Part of a small language model's weights: 8 layers, capped logits.
MLP neurons of a small language model. Each row is named by its layer, matrix (up: input weights) and neuron, and shows model dimensions 0-191. Each number is 128 + 32 x the weight over its row's rms, rounded and kept within 0 to 255. Numbers have three digits each.
After each neuron's rows, "fires on" lists the tokens most often at its 100 highest values on Wikipedia text that the model never trained on. A number after a token or word is its count.

L2.up241:049161161154160114120123091168147181104135104124139135120086177087141115085143078199151116140098135163211137162113149135096099145121169166120136074129174087113143190127104157126176095098144123117146084126121117120200089156141119070111096102211135123145089141097121125093093165089124140172142099067136091113163124108109177098095134103132159098126083123067153094100095146114137170162108076148149123138125107108139177101120166074097120102130131135182096100109090134171139131116161167176129161164157140113119081135059108197200188136125103098130139118127080158142100097207155151136
fires on: "==" 79, "===" 15

L2.up532:130148130090100166141146100183165157148180119112146117122117119135121124131130185160101154132142111090115156173116140182127150136141112109107102181168159113151118180152153129055128136149141177127123077137104152095134147114076108172120169029118093087141097146121135172116103136151136123126129175136111133143105163093210102175144174089157120060121096130082170103050117105133091138133142175097078135219143096079087090129186146120133099134090175084161111105089158109064083147092065126068199161133125171130153120101183130086157114118105121056116149080133131117152111122135171134114
fires on: "." 77, "\n" 12, ".\"" 4

L2.up355:097113175086164122108144128157078176141120128141135157133079120152148131189087097140181133106083142113120144139157113125055141129096103120126133130116101209117186120148157114142176108145123107135090102111142104130174110144142114124090151084196146143179161088141072122089122098087131131098158161127080113129106089161097159106100161111109121120134095159113155174154155155076136112176119133127098176140158152090075121102109200132111113108191136102161072176151178134194064114112164198146206170121176138144040117158113053124059119090139109114115118172119111099115154119138083123073
fires on: "." 45, "'" 18, " " 9, "ster" 5

L2.up242:105161085119132157128138171143107144094157110136074167109089179149159105150119154195121066116114198120148132120136098147150166096190119155107085092110106116184114170116086099101096126112140141097137076126111109113149087110082099158105221113153167065141113119125139151133078108131089190109204126124135170094168164110189101136142143071184127077122135161101137109068090148121160102138085072145122128164168117107079137107159127109134175074110090077099071081115089166164120124200156136105104138190173101163118154130135124128157115161114134153116162072148141166138104087149161084103
fires on: "\n" 65, "===" 9, " of" 6, " ==" 5, "==" 4

L2.up1432:072135150069106085084107116192107189194108112176129154145113175093117159138075151194189144048080187112142147068066139159169099128163118139171100139158148128176146159123109181072127080132118156153091152070118102171113123143076137125131138090127092055134095154173139155094168085158125134149096107122079165111123169158153152138140157076166161118094100123064096123109171142163069127159154128163123081141174124167100100099167146142157062132116126182129145125134110087126146127161101086152122142123138133125054114112105126108125118112157128135107158159141133121157158162064127103088
fires on: "\n" 60, "." 36

L2.up0:111134127125126132190144173147155172139142145127136098109103146075161107168098094136143138066082152181171144035098107119125132149139135175125138071116138145131106068141192128139182160139103123099181118136146138115139177132132097091141148116228115095141146111126151122092077159138092090175127084094129110103106147186125183143155160091133093105067102070138091141086126132086095144173098063125136117126126126108118171070123142139160084109120089127061150131135098080120187117151093146163107141102221145127140139170100132155173196081070161105140122176120158131164100114141132081166
fires on: "==" 36, "s" 36, " ==" 8, "ru" 6

L2.up664:149139139108104095160162146124141110189133178197116145119146155135134131153100137120084141154110117118141079083112094131126108112124104158120127070130180118172145152121162174107103110112119112163108117098136085127091145105086052124125106129154191107168117103192167166128112139108107111137159164218144108120159152108096120095127153069189161127093082134150119106133056152132074125162071196148101125144223116104117164106160132117115148147109214150135134102144062102076071100107105110145114204098111137203127158135136163108166152139100066097134121135148164141165155110109139041114
fires on: "\n" 29, " other" 12, "per" 7, " some" 7, " many" 6, " several" 5

L2.up1350:185200114141176130078119110114115130099144101096130104112168151079136179130099194060161134133094048136135191151102132178137105146119108141129163099114178112105101058097086124102162102090112121147147109130111140153115104111151145157112143145075049170184123110195123129079129120162118099179168106135101185147138102106128138107106141191137120104141164172147142143098118047140176122154162112115134107163095082100108120095137127075082141102122102100112107121139180132084196155099180126140145133160147104132143126162153155087112144154165139126067158135094069107210089178104151073117
fires on: "el" 14, "ent" 13, "tion" 13, "vers" 6, "al" 4

L2.up565:122067128094132068123051170141100127154079078165052158114141205098117112160061150179174159129145129199114158113101127147158123143130130122143082171173171097099060135141139161149081125144178144136120067122134104118129129167117057182112172117095116118128081108163169124101092088140150114090122095134143132148105146137117117133150100104098118122108128108105148143149165080094131138131152160102102200114205153136110182101117110146188142135105167133147098173126145113078104063177073169121139112105102139137077101130147160161139107087094163118144148182122064145174210129122126121152
fires on: "." 93

L2.up1430:135123103114114088121103121110151106108140129112141113107175139108114102164145117079086187135174111137182138114132133071165114156085157149083150149126078156089051174138150151103103156198119111134088109145156136082146074103115117103155216083109129174121102103180154121146150090102155063105149159170044112095130060099124100148079159096043105124192142175086107176138149152114073163141162103121126167077171162102153157165123142124126112144191112180141143088122133143164117133112144161143148068105147157141160155032146138160159069104147151139150156127133128127085156137136163139130
fires on: " which" 15, "re" 8, "D" 8, "se" 7, "pe" 7, " example" 6

L2.up1157:166130118063085085094123114159103143146141174110148121095119164105145102070139144107122194108143100206138134167155195193047145099148122059125154141122148110145163173105179100161102116143122168134139118156112112139133109104063183126139178103090120128166120075144101138142022172125140100063096153137126116182108098169132140133112147098113104153146141115163090109096155170097075100147159112195131118214157176089134083103124104146135126130134103093118128073114089125079117127101165145072141128147144112156159140130100165142161157088119164167133165091143181146151099089145097079085
fires on: "'" 36, "ed" 16, "T" 11, " this" 10, " given" 4, "com" 4

L2.up1283:128101101075155156101103065155118124155150128132113158032156151074129137196095154076087169162146152164115148126107127157109149113169148117105077154183166135106155183135120141096113110111195126124099151098109107125116112120154133103121039082110078128121078123145135143075149101143092127117145182185105121201110141123066109136143124090141147097123165173142150129110128137173177073149127090174119176151169143088084115106144063141119120112093203131141126118122156124087129164147100076128097155100109184203095138122148105132125098140132059102118127162113129155165178177122175090193
fires on: "." 75, "\n" 23